{"hidden_act": "tanh_gelu", "norm_place": "pre", "positions": "rope", "rope_fraction": 0.5, "lr_mult_up": 1.08, "beta1": 0.95}
MLP neurons of a small language model. Each row is named by its layer, matrix (down: output weights) and neuron, and shows model dimensions 32-127. Each number is 128 + 32 x the weight over its row's rms, rounded and kept within 0 to 255.
A block is one neuron, or neurons of one layer that tend to fire together. Before each block is what it responds to, as a language model described it from the Wikipedia text at the highest values.

Responds to: Mid-word subword fragments. Short word-piece tokens in the middle of a word split into several pieces, often after a short fragment like e, de, Te, as in ble-ed-ing, pe-op-le, Ste-el, de-cor-ated.
L5.down49 [ 80 133  88 146 126 114 132 146 108 136  60 134  70 151 139 172 161 130 110 165  99 142 141 162 138 116 152  71 133 104 102 111 145 158 149 131 138 131 146 119 166 142 103 124 142 220 130 125  92 147  83 122 139 152 134 148 158  91 183 111 160 181  93  40 143 164 128 166 136  90  64 123 112 127 217 136  90 110  66 138 155 107 112 107 155 135 158 129 115 120 117  90 112 175  72 113]
L5.down551 [140 210 179 156 158 133  85 130 134  71 115 185 118 108  95 125 157  59 137 121 126 158 132 120 141 103 146 202 101 168  80 182 126  84 104 179 157  91 141 184 132 123 115  90 104 121  93 185 112  80 165  80 132 160 126 151 118 182  94 155  88 166 139 129 182 109 140 110  57 130 134  93 141 122 171 130 182 116 131 158 183 123 184 111 142 135  79 136 131 142 178  78  91 130 171  96]
L5.down673 [141 145 114  94 112 104 141 141 139 101 142 159 138 157 120  79 121 141 107  99 102 143 130 150 146 102 183  97  47 138 127  96  36 119 158 131  96  40 109  66 143 102 125  97 155 139 105  84 140 114 182 145 113 135 109 133  62 154 129 131 133 103 109 181  71 110 161 151 137 141 105 161 114 131  65 106 118 120 161 169 115 139 102 128  94 173 163 139 122  86 123 179  94 136  71  83]
L5.down732 [145 175 137 130  78 156 120  85 119 125 163 149 138 114 132 148 140 130 115 155  92 103 174 144 111 145 113 126 151 121 130  73 139 120 152 120 120 118 100  99 125 127  98 118 130  73 126 142  65  89  79 122 118 110 124 145  76 130 167 162 118 153  97 103 129 129 104 129 144 101 105 127 144 132 118 159 137 129 200 111 126 169 140 208 138 134 104 137 162  90  62 141 141 116 116 129]
L5.down857 [ 69 130 103  77  80 106 137  76 128 158 125  98 151 140  98 168 161 153  86  72 154 158 103 143 123 105 178 142  95 135 130 118 107 157 150 174 166 130  88 128 105 136 141  69  83 104 121 160 146 100 184 174 136 168 175 135 121 165 133 111 135  96 161 146 119 171 119  44 103 148 127 130 155 113 172 133 126 132 101 178 140 123 114 107 131  42 131  73 153 136 112  48 163 111  96  98]
L5.down982 [148 123 186 104 106  95 115 138 113 145 151 155 114 142  77 232 103  94  74  96 115  83 150 143 117 151 177 155 158 122 150 126 113 141 117 105 128 171 107 148  61 158  79 167 128  79 127 167 150  68 112 111 123 171 100 162  80 111 125 153 143 165 125 201 133 157  69 117 110 115 136 140 224  92 115 157 160 136 127 106 136  72 139  84 150 128 100 135 125 131 190  98  65 166 154 102]
L5.down1190 [ 76 136 124 134 110 100 127 137 113 154 112 141 146 130 149 142 140  88  77 131 130 126 148  88 121 100 101  80 129 156 133 134 178 133 143 117 109 121 134 152 125 170 124 131 122 130 149  76 155  56 117 109 147 186 173 182 114  86 115 122 146 167 116 191 144 122  74 175  78 142 115 110  95 134 188 119 128 156  96  91 141  97 206  56 136 106  93 141 136 126 161  51 166 103  91 124]
L5.down1227 [151 114 136 137 108 146 102 152  94 107  89 142 152 178 153 165  47  96 119 133  90 149  66 126 153 156 137 120 136 181 141 154 151  95 121 127 148 104 212 120  83  85 129 140 131 109 127 119 154 174 107 122 169  99 182 164  82 137  71  97 141 137  84 149 152  61 149 131  98 119 169 124 116 120 179 134 129 128  95 169 135 117 126  67 162 178 140 123 133 181 164  99 127 164 153 146]

Responds to: Mid-word subword fragments. Short middle pieces of oddly split words, often names or foreign words, right after a first fragment, such as Kirkpa-t-rick, p-ap-acy, Vellopo-ul-ou, verand-ah.
L8.down101 [161 114 183 124  96 113  89 105  98  60 158 105 132 137 141 104 152 182  95 170 125 134  98 143 179 135 160  56 162 129 127  72 167 184 152 154 133 146  96 100 139 151 145  76 134 139 132  82 139 144 120 121 117 155 139 133  83 136 153  84 114 131 185 170 108 184 165 130 120 147  85 114  73  66 134 136  73 147 161 134 126 147 120 100 121  86 131  86 120 114 141 129 188 164 120  76]
L8.down177 [160 176  81 162 144 115  97 124 144 158  58 133 132 169 124 156 123 122 110 168 124  92 147  58 149 160  62 121 120 116 114 108 106 128 137 150 155  52 167 136 149 155 165 105 130 112 129  92 129 170  67  37 142 108 128 155 157 119 167 153 158 134  80 135  81 152 125 107 124  97 163 158 171 149 170 178 104  93 184 113 144 156 175 151 179  92  92 175 104 181  87 113 143 107 123  77]
L8.down256 [ 89 107 177 159 117 119 104 120 209 116 112 167 146 110 154 127 121  89 126 179 140 127 129 121 124 129 136 126 133 164  96 106 167  79 182 173 139 142 153 132 126 122 147 154 115 127 158 105 150 130  99 165 151 194  99  94  82  97 125 120 137 162 131 134 119  67 113 107 144 115 123  99  99 138 154 176 152 134 149 157  54 126 135 108 112 152 161 161 140  94  59  70 148  92 143 120]
L8.down366 [ 85 129 167 214 109 173 164 122 168 118 116 157  97  93 125 100 189 109 121 126 133 160 100 180 113 189 159 139 135 177 180 166 102  82  91 140  91 124 105 103  95 145 123 123 130  97 108 135 183  94 144 156 166  96 137  86 131 103 134 102 108 123  99 101 107 136 144  92 129  95 112 116 181 131 145 107 181 102 145 135 110 107 130  88 168 109 127 133  93  63 138  90  73  71 147 131]
L8.down535 [144 163 109 112 110 156  94 173 151 150 121 115 144  88  95 115 127  91 163 143  90 124 148 124 137 144 164  85 192 149 122 113 174 139  93  79 188 132  90  98 165 104 130 139 106 101 107 128 115  83 184 212 141  99 178 188 192 193 111  75 149  91 158  67 141 142 150 123 137 138 140 115 119  97 209 154 165 139 110 123 188 126 103 159 116 189 172 152 131 139 118 127 117  97 104 171]
L8.down1065 [ 95 163 102  90  96 189 125 136 116 129 118 165 188 123  75 150 152 170 126 100  72 154  76 103  98 149  89 128 118 174 183 179 147 134 122  93 130 143 161 158  70  96 147  94 112 119 116 125  85 118 155 134 169 114  88 133 186  94 221 168 144 144 142 148 105 144 125  95 140 133  93 134 132 132 120 167 138  94 146 185  98 140 116 120 106  52  94 153 136  87 170 170 141 122 129 129]
L8.down1124 [144 160 132  75 195 133 111 102 122 136 103 184 118 115 111 122 126  81 147 116  75  83 167 100 110 135 121 120 120 172  70  85 135 158 164 100 146 150 161 139  74 118 122 143  90 135 195  91 110 137  81  92  88 144  68 176  96 149 112 116 133 178  64 149  79 135 178 150 131 120  88 128 127 134 154 178 114 113 138 148 106 181 119 165 193 108 162 159 129 162 122 161 132 116 118 154]
L8.down1157 [175 167 149  84 148 114 148 106 157 105 179 137 127 115 134 135 100  76 124 166 106 175 101 122 147 104  50 170 114 109 105 155  54 120 132 135 148 131 127 163 157 154 135  93 130 112 139 171 106 141 117 112 101 114 145  82 166 120 135 144 139 127 152 135  88 151 159 125 201 116 125 184 161  77 188 114 146 106 118 108 101 154  94  55 116  85 153 111 115 150 146  99 160 139 160 106]

Responds to: Auxiliary before predicate. Copulas, auxiliaries and inserted adverbs right before a participle or predicate, such as was later, would be, is often, were.
L5.down65 [ 96 187 144 111 121  89 108 158 120 117 141  79  94 128 106 164 148 125 176 130 132 131 152 112 128 158  55 153 173 160 112 157 124 171 101 111 170 135  83 110 155 136 124 145 151 151 132 144 221 104 127  96 141  87 201 127 148 154 121 123 100  92  83 132  79  33 104 135 122  85 182 140 128 140 152 110 129 117 138 183 106 124 158 147 171 106 190 148 135 112 138 115 137 174 146 169]
L5.down206 [146 124  91 107 128 136 237  96 125 114 102 176 128 136 149 122 162 129 107 111 150 110 111 199 142 101 118 142 114 164 159 138 150 144 167 135  78 115  86 118 128 140  83 148 102 147 169 105  79 129 126 161 139 126  86 133  74 142 141 132 144 157 110  96 111 122 128 147 157 122  75 102 118 170 101 148 110 131 131 138 181 148 166 150 133 172  86 125 108 142 157  76 163 179 118 107]
L5.down524 [115 121 134 206 147 127 143 112 165 194 149 159 168 117 171 170 116 131  90 128 139 124 102 121 180  74 143  89 108  92 163 167 160 104  65 134 176 100 148 148  95 166 168  78 153 183 114 147  66 106 168 104  92 176 169 174 145 153 115 109 135 123 118 129 128 151 148 123 132  85  85 110 107  83 128 112 137 113 127 168 107 135 111  66 105 106 123 129 163  65 138 175 166  78 160  94]
L5.down591 [ 92  97 137 154 152 114  82 112 146  83 122  92 121 135 129 175 142  94 104 115 140 110 181 175 107 147 121 145  90  86 110 163 155 164  56 154  90 149 176 131 179 131  81 194 202 169 173 100 144 132 156 120 149  81 113 129  55 145 122 128 141 194 141 149 140 145 171 121 154 173  99 139 120 203 118  95  96 117 125 185 187 103 122 111 102 171 128  34  85 138 100 102 129  51 111 136]
L5.down611 [118 151 157  81 167 102  31  94 121 105 130 102 123  61  99  97 171 121 128 128 151 149 136 144 106 133 119 129 145 148 127 146 111 131 117 147 121 144  95 144 178 153 141 162  80 116 138 154  73 142  63 130 125 122 118 166 156 107 110 163 116 142 173 136 150 132 108 136 169 147 134 169 173 166 162  92 109 145 102 127 108 120  96  98 115 174 109  87 167 126 125 141  95  70 144 164]
L5.down921 [201 135 163  61 133  98  76 161 150 121 156 102 149  65  98 156 105 154 193 124  74 122 159 103 191 147 148 130 155 133 116 114 122 124  94 149 145 112 161 135 204 138 116 112 129 148 206 164  98 164 139 174  99 128 134 143 142 100 147 116 161 104 217 125 138 209 100 117 111 151 150 148 111 121 182 182  76  99 185  93 109 111 103 121  83 144  89 105 131  96 159 113 134 106 129 146]
L5.down1082 [118 147 123 152 162 128  84  99  93 143 101 133 122 111 149 124 135 135 140 146 103  83 159 199 182 154 119  67 167 144  83 124 155 111 116 184 133 141 175 117 123 123 127  90 157 130 138 171  76  74  94  76 128 129 105 123 183 142 158 124 135 115 142 150  98 173 137 143 197 159  83 217  61  65 159 114 101 103 115  86 155 115 145 127 111 138  80 175 125 114  99 126 150  76 175 197]
L5.down1260 [102  73 134 152 182 123  99 102 167 144 139 164 112 197  73 111 113 124 150 102  63 103 128 191 141 131 158  76 151 104  78  63 133 121 157 183 141  97 157 131 113 127 103 161 120 133 185 127  81 167 120 187 106 145  60 185 155 127 131 172 124 129 112 159 121  98 184 133 133 125 163 179 131  91 203 130 106 170 159 120 103 153 136 165  84 129 145 156  92 171 118 139 123 164  96 166]

Responds to: Role-introducing prepositions. Fires on prepositions after verbs of becoming or function, such as built as, converted to, adapted into, shaped like, with a few digit and word-piece outliers.
L7.down668 [ 91 143 107 166 104 142 131 167  84  95  98 122 123 119 114 151  99 132 183  88  87 125 141 158 152 163 142 110 104 182 116 135  97 132  96 102  77 114 172 154 159 146 159 124 133  79 154  81  79 102 152 116 144 160 166 156 122 141 140 108  99 179  82 151 125 146 108 118 121 175 186  84 153 117 156 153 157 157  88 162 136 128 120 147 130 162 203 117 125 115 119 127 153  99 109 164]

Responds to: The word "as". The word "as" in all its uses: conjunction (as the club finished), role (as a statesman), as well as, as of; occasionally the "as" letters inside other words.
L5.down143 [ 72  96 156 158 104 116 113  40 123 145 167 209 140  88 111 154  40 136 114  91  51 114 143 161 103 157 118 124  95 106  96 130  92 153  75 127 183 116 134 135 105 115 119  98 146 142 154 128  80 152 131 130 149 118 155 146  74  97  51 134 127 146 129 144  92 149 164 127  55 177 141 165 116 127  63 105 116  90 132 115 167 121 102 117 194  77 153 154 175 128 137 144  79 107 157 167]
L5.down415 [129 104 125 127 138 123 131 145 131 185  77 139 111 137 113 142 132  88  89 136 131  76 194 118 107 171 196 152 166  73 143  84 118 134  96 161 113 116 113 214 130  84 181 157 177 141 143 121 130 137 164 115 141 183 140 140 176 179 128 164 151 207 153 149  66 207 141  99 151  72  98 117 101 135 169 125 148 145 145 130 123  20  72 111 125 135 148 135 148 129 203 120 178  89 133  83]
L5.down705 [103 137  92 130  71  91  53 129 102 124 149 109 144  97 114 181 180 127 201 115 141 106 149 189 134 130 140 182 150 125 171 120 122  90  81 123  54 120 141 105 171 148 110  91 110 146  87 115  99 124 137  94 136 110 134 115  82 151 147 145 178 152 162  82 151 169 129 178 101  93 151 148 152 128 122  78 194 112 103 161 107 179 119  93 158 168 134 146 156 148 157 144 190 130 173 189]
L5.down766 [132 114  93 177 102  66 111 193 121  93  78  95 141 145 108 109 139 121  85 151 103 146 122 156 174  76  80 114 130 141  85 128 167 126  89 118 127 154 163 113 169 157 166 116  94 106 168 130 139 112 117 186 160 137 185 118 145  96  89 144 127 132 120  89 145 138 130 182 137  78  90 130 166  82 152 127 148 199  95 137 141  72 131 118 145 153 116  83 140  78 200 145 135 104 150 123]
L5.down814 [123 158 127 138  99 112 103 156  65 171 106 132 124  97 129 111 193  91 140 170  90 120 139 182 141 118 123 161 180 166 105 114  90 172 103  66 104 175 178 103 114  61  92 159  93 164 153 107 110 122 106 124 202 139 191 121  99 179 142  76 150 140 162 165 112 115  89 160 115 137  96 153 141 108 107 102 132 148  71 146 146 114 122 125 116 118 150  97 111 120 116  78 131 112 135 117]
L5.down879 [ 83 116  96 135 166  89  89 153  89 190  86 109 134 173 153 131 104 119 132 108 156 112 115 115 176 207 134 178 124 139 130 108 131 108 167 144 139 141 117 145 165 151 120  88  81  83 131 155 135 158 196 150 128 109 107 126  40 151 131 142 145 124 142  71 127 187 124 120 121 104 116 138 139 174 108 139 111 173 108 141 104 132 150 140 144 133 126 200 155  94 186 146 116 130  97 153]
L5.down1069 [110 122 136 134 139 132 115 109 153  92 147 139  97  91 146  87 166  95 107  89  81 116  79 116 131 167 178 107 120 115 108 202 133 129 178 139 125 116  35 133  78  71 128 139 108 100  60 113 113 167 198 177 125  86 143 131 124  89  99 142 110 139 122  71 161 172  90 157 129 141 151 184  89 121  58 120 139 182 108  93  44 141 154 143 124 136 136 163 142  86 129 137 159 130 142  96]
L5.down1105 [136 149 125  84 125 101 162 202  69 146  80 110 161 131 129  61  82 140 114 102 136 184  93 165 117 133 126 108 110 106 123 122 131  70 141  98 159 139 163 136  75 184 178 149  68 160 101 127 139 139 118 109 123 153  88 140  94 137 114 157  96 127 158 154 139  67 116 164 144 138  52 126  96 162 179 157 174  93 159 158 152 141 160 155  80 156 136 115 144 140 159 181 162 121 126  84]

Responds to: Romanized Japanese syllables. Mid-word syllable pieces in romanized Japanese names and terms (Aoyagi, Mikazuki, Oki-dōrō), plus some other foreign names and section-heading tokens like "=" or "History".
L8.down11 [163 121 110 142 174  98 105 136 127 110 160 123  79 169 133 145 114 110 128 135 111 102 117 107 121 112 102 111 145 120 138 194 139 169 118 135 131 153 102 122 178 161  91 205 113 177 100  94 147  66 119 154 166 112 171 106 137 145  92 193 115 149 144  77 125 160 154 154 134 166 135 153 165 171 155 111 130 136  81 140 104 109 201 118 163 123 133 154 104 181 156 127 104 106  93  82]
L8.down107 [134 135 148 129 188 124 125 107 116  82 125 109 177  93  66  90 147  84 115 131 121 163 146 105 189 173 147 162 151 145 168 160 146 117 149 149 130 120 113 101  79 154 148 106 161 185 151 103 144 113 116  93 150  87 183 117 147 157 122 124 128 185 140 108 170 133 124 200 158 187 126 136  77 200 140  81 150 109  79 112  98 126 156 175  82 169  71 113 140 115 132 110  88 142  97 129]
L8.down432 [123 203 166 167 102  84  85 127 188  93  92 143 158 109 136 120 149 138 100 136  66 162 154 152 130  75 152 137 101 178 120 119 150 117 184  97 129 129 133 192  88 152 127 168  77 134  88 135  88 150 137 134 132 125 152 129 116  92 119 164 152 115 146 113 107  86 129  75 102 144 139  77 111 106 154 166 122 159 105 106 161  94 140 157 152 131 168 183 171 182 118 134 138 129  76 197]
L8.down492 [128 100 150  72 107 140 113 164 128 155 168 146 115 125 112  85 132  97 143  81 124 146  88 127 137  98  80 102  83 132 121 147 129 119 136 173 111  96 152  21 151 123  85  99 115 139  80 174  87 117 173 122 150 184 170 148  95 138  81  98 163 124  91 147 131 136  78 156 112 183 177 148  93 138 123 130 109 128 174 114 132 117 125 106 165 136 149 164 138 102 127 176  84 109  88 146]
L8.down732 [195  77 155 114 158 100 120 153  74 147 167 112  84 118  47 113 100 131 123 115  93 141 168  98 127 123  86 126 180 158 135 188 188 125  88 165 172 143 115  80 137 151 132 155 107 151 126 151  95 121 239  94 161 144 115 104  47  94 145 122 101 124 142 135 198 158 175 185 130 111 174 111  35 146 116  64 121  86 151 112 205 175 111 115 121 103 120  85  97 144 202 145 104 124 130  74]
L8.down950 [161 124 104 117 114 103 140 190 119 118 142 147 151 133  52 162 129 150 132 139 170 159 130 134  90 153  79 160 134  93 131 149 167 175 139  71 177 118 133 129 134 157 175 139 115 103 160 123  56 176 127 111 146  91 126  82  63 116 143 150 172 176 117 126 167 137 123 181 111 160 155 160 105  54 116 129 156  86 131 153 181 131 104 100 135  90 179 140 128 156 162 108 101 140  77 122]
L8.down973 [117  83 179 131 162 136 108 130 129  93 134 107 133 144  77 126 120 100 140 175  70 111 150 105 137 130 131 178 111 163 131 163  96 176 148 144 171 120 157 130  86 130 145 134 131  87 133 160 194  43 143 116 111 159 135 129 133 137  82 101 179 162 147 131 137 165 144  83 197 153 169 126 104 140 127 124 122 104  79 102 168 175 140 150 115 151 133  98 146 119 177  86 115 115 110 110]
L8.down1010 [162 188 132 145  95 129 126 162 117  83 151 115 114 131 132 133  46 164  82 105  71 128 106 123 111 107 149 145 124 127  93 140 127 145 185 181 148 123 107 131 127 135  87 147  98  89 148 161 121 102 136 128 170 134 126  97 101 146 100  99 180 161 140 104 110 133 160 102 101 128 150 134 126 148  84 149 127  92 115 153 112 167 101 120 189 112 115 149 153  88 170 122 153 154 167  89]

Responds to: Clause-linking "as". The word "as" and similar connectives that open a linking phrase or clause, e.g. as well as, as he weighed, due to, according to.
L8.down61 [172 161 190 119 113 115  96 187 166 141  94 133 116  85 181 145  79 139 184 106 146 123 105 140 139 149 133  89  92 134 106 174  77 153 237  63 137 153 150 154 116  99 139 160  80 116 136 177 103  92 163 153 147 154  71 134 115 130 147 174 153  66 133 137 127 182 145 166 113  87 163 186 131  74 131 118 122 150 103 111 139 103 125 148 209  20 160 123 129 139 103 100 126 120 100 145]
L8.down157 [111 104  83 153  82 145  79 130 130 116 166 115  88 128 177  89 129  93 154 132 127 156 129 174 174 146  88 106 126 146 202 150 122  76 142 116 146  98 154 175  95 130 123  65  96 141 150 143 139 113 139 130 148 183 114 151  58 108 126  17 120 113  97  80 133 184 161 132 143 148 138 133 151 133  52 131 101 151  93  95 116 117 160 185 125 125 150 203 134  89 151 146 158 124  97 154]
L8.down161 [105 104 136  95 122  73 130 132  94 114 114 200  92 133  95 231 131 183 106 132 175 188 117 136 160 119  61 118  56 119 160 142 146 144  83 181 122 140 151  52 113 166 137 148 121 108 105 132 130 126 116 151  98 121 167 105 143  89  94 129 115  97  78  80 107 143 136 120 129 110 204 146 125 157 109 201 140 163  67 134 140 119 118 150 147 130 120 100 111 171 119 151 154  64 149 160]
L8.down253 [146 116 183 156 120 113  54 190 129 172  82 142 131  94 108 142 148 185 157 110 139 119  85 141 152 100 153 131  82 101 126 130 127 127  90 109 144 179  73 128 141 194 165 132  92 101 131 104 142  93 142 188 115 125 136  64  76 125  70  73 117 102 121 157 113 146  63 123 122 127 166 155 128 219  89  73 143 110  98  93  98  67 108 129 156 179  86  89 155 172 105 191 164 141 152 210]
L8.down417 [181 147 124 150 126 148 161 157 123 166 106 107 138 120  84 158  97 150 146 109 166  43 103 157 123 130 144  76 179 154 128 114 156 147 165 109  89 109  76 109 163 170 134 154 119 103 161 127  47  82 181 149 115 120 109 117 188 136 128 115 111  79 134 182 105  79 178 210 113 155  84 130 123  99 114 145 151 136 168 201 161  47 145 145  84 185 149 129 169 151 158 125  68 101 149 143]
L8.down1067 [106 149 160 131  95 100 110 151 116 160 179 127 133  80 115 156 203 136 100 139  92  94 148 113 125 162 122  47 127 111 206 134 150 151  98 161  91 214 114 148 189 167 136 130 164 173 120 135 102 178 146 122  97  82 148 119 141 164 145 100  63 126 145  90 164 110  66 197 109 132 117 124 133  88 121 141 159 161 133 117  77 126  93 118  92 214 184  47 140 169 127 193 154 152 131 131]
L8.down1069 [144 114 131 160  69  61  85  53 114 147 144 164 162 130 127 164 118 111 131  88 143 140 171  64 149 167 127 112 144 173 108 182 150 154 166  87 155  74 119 173 131 177 150 111 126 126 108 132 164 161 127  76 140 167  78 121 130 117  54 146 114  97 185  73 159 129 123 115 158 145  97 167  98 154 160 154  63 112 104 166 204 122  95 138  88 135 130  95 100  84 126 148 170 102 126  84]
L8.down1232 [165 181 109  80  58  98  64 186 128  84  96 171 126 137 140 141 113 116 168 102 136 136  73 144 145 167 191 133 148 145  76 109 148 104 102 139 117 139 105  76  42 124 145 120 117 119  94 120  72 128  75 138  46 152  89 149  83 100 143 130  97  96 139 127 153 149  92 151 155 158 135 151  75 149  70 149 102  91 152 124  85 100 117 130  93 115 128 122 179  83 144 124 106 177 126 158]

Responds to: Year digits, function words. Mostly the third digit of four-digit years split as 19 or 20 (19|9|2, 20|0|5); also mid-sentence function words like by, as, not, be.
L8.down87 [128 153 180 143  58 125  90 136 107  91 137 125 157 133 185 103 114 115 177  94 128  80 144 171  92 124 111 168 153  97 110  90 164 237 134 136 133 137 139 128 102 121 153  94 153 139 157 147 107 123 181 140 148  85 157 119 121 180 174  85 159 162 142 178 106 169  92 192 101 112  71 122  97 191  81 145 141 112  93 106 150  69 115  96 159 136 208 133 119 122 145  73 115  73  51  59]
L8.down121 [ 84  71 107 131  91 130  74 159 161 106 124 143 130  81 144 103 148 175 159 164 107 124 138  72 130 110 188 168 130 144 164 135  51  64 100 120 141 151 111 113 130 128 129 134 140 139 111 107 124 132 139 151 123 116 158 147 128 192 126 127 106 135  85 156 151 111 148  81 119 133  64 149 159 121 132  52  58  93 119 143 108 104 155 161 177 150 168 108 148 133 126 118 177 185 125 167]
L8.down336 [119  79 170  95 151  70 127 175 164  89  98 156 152 157 165 197 100 109 170 142 167 164 106 195 128  94 136  85 113 104 119 159 116 174 107 115 113 179 183 117 123 125 134  91 158 125 138 106  60  82  52  72  85 125 107 147 128 129 136  71 151 125 184 160 133 104 107 176  88 116 163 193 107 138 173 147 125 169 124  56  55  85 107 108 107 121 176 109 162 152 139 121 139  62 144 123]
L8.down389 [177 128  58 182 117 171 124 104 116 134 156 107 158 110 107 111  52  90 155  78  98 173 128 157 110 125 125 101 154 139 128  90  94 135 121 157 131 108 143 109 169 125 120 179 130 153 123 133 111 122  94  97 145 156 118 130 134 145 190  56 156 123 129 156 166 157 140 165 139 145 110 113 143 141 142 117 132 177 119 125 115 128 133 120  77 143 139 136 131 138 127 194 115 107 124 108]
L8.down413 [164 147  77 153 128  97 122 106 138  76  98 126  83 158 138 190  83  47 132  69 140 103 143 178  77 123 115 184 122 139 165 115 128  51 201  74 122 176 129 147 124  96 118 164  95 148 107 148 115 171 172 129 127 120 114 146 114 122 124  99  50 117 143 115  76 141 138  94 110 155 127 108 133 136 125 121 126 180 137 129  84 111 111 130 123 161 108  93 121  99 176 136 106 106 148 152]
L8.down858 [ 84 188  93 111 126 147 139 201 114  31 150 150 176 133 193 105 130 158 103 130 136  86 126  63 150 132 201 168 130 141 196 132 120 142 142  76  85 146 150  71 159 122 108 143 153 116 121  91 137 180  91 179 123  99 133 134 106  53 138 137 153  91 163  91 138 145 182 113 131  81  95  85 192 154 113 180 174 111 115 180 126  72  82 121 137  90 101 164 117 130 183 129 136 132  89 118]
L8.down1012 [ 81 113  85  96 100 134 111 110 117  88 172  97 147 101 112  72  96 168 126 142 172 138 103 147 142 101 176  96 118  96 150 108 151 120  96 173 191 128 117 226  84 164 168 151 191 134 102 115 142  90  97 142 133 153  55 127 113  56  99 123 149 158 209 112 123  95 139  51 119 112  94  97 155 114 118 142 126 135  58 164 190 140 156 103 154  97 135  96  64 111 185 146 169 139  93 145]
L8.down1034 [142 205 161 174 159 141  70 206 120 169  98 136 174 161 194 153 133 123 139 100 151 184 113 105 142 158  96 187 117  86 120 149 134 122 132 115 112 164 138 143 128 181  71 125  80  92 120 141 110 176 149  99 101 148 134 147 178 152 114 134  80 182 140  67 162 169 162 128 110 167 130  90 106 101  74 167 136  86 138 154 114 118 154 119 141 195 158  84  95 140 116 177 123 143 137 160]

Responds to: Asian place-name pieces. Word pieces inside Asian, mostly Indian and Chinese, place and personal names, such as Tamil Na-du, Uttar Pradesh, People's Republic of China, Hin-di.
L7.down335 [129  91 134 114 134 128 164  97 203 125 105 138 100  91 160 147 135  74 180 141  93  99 132 122 175 136 135 158 134 128  95 175 197 117 176 132 137  62 140 134 120  99 171 100 178 100 116 149 190 135  94  78 172 141 171 107 126 143  98 145 143 149 130 121 181  96 132 141 136 190 165 139 155 125 124 165  85  79 152 126  81 159 153  78 123 125 133  92 118 132 116 130 113 152  93  93]

Responds to: Mid-word subword fragments. Short subword pieces inside longer split words, mostly vowel-letter fragments (Starki-e, Preca-u-tionary, Sho-ul-der) across mixed text, plus some closing parentheses and table pipes.
L7.down111 [109 125 110 130  35 177 122 133 107 105 149 193 131 133 199 164 123 122 176 100 102 113 140 159  81 149 139 151 156  73 129 160 159 178 125  74 142 110 123 131  73 107  87 116 115 125  70  88  79 101 154 139 134 144 106  88 162 112  75 138 144 147 136  96 113 100 146 128  84 106 127 102 176 157 162 172 151  84 184 181 154 120  86  60 164 122 160 112 107 110 135 123  91 140 198 129]

Responds to: Decade digit in years. The third digit of four-digit years written after 18, 19 or 20, as in 19'6'7, 20'1'6 and 18'8'5, plus occasional mid-word pieces of names.
L7.down669 [181  93 101  69 118 112  70 140  96 126  97 102 147 148  98 130 111 139  87 144 103 104 197 104 154 132 106 118 122 122  71 163 128 125 185 108 153  54 147 112  91 161 169 167  79 112 104 125 141 159 133 108 112 176 226  89 129 104 195 134 162 116 132 104 142 145 112  99 131 119 162  98  96 159  96 135  85 130 129 143 143  74 149 147 168 111 124 165  83 102 123  99 157 154 131 133]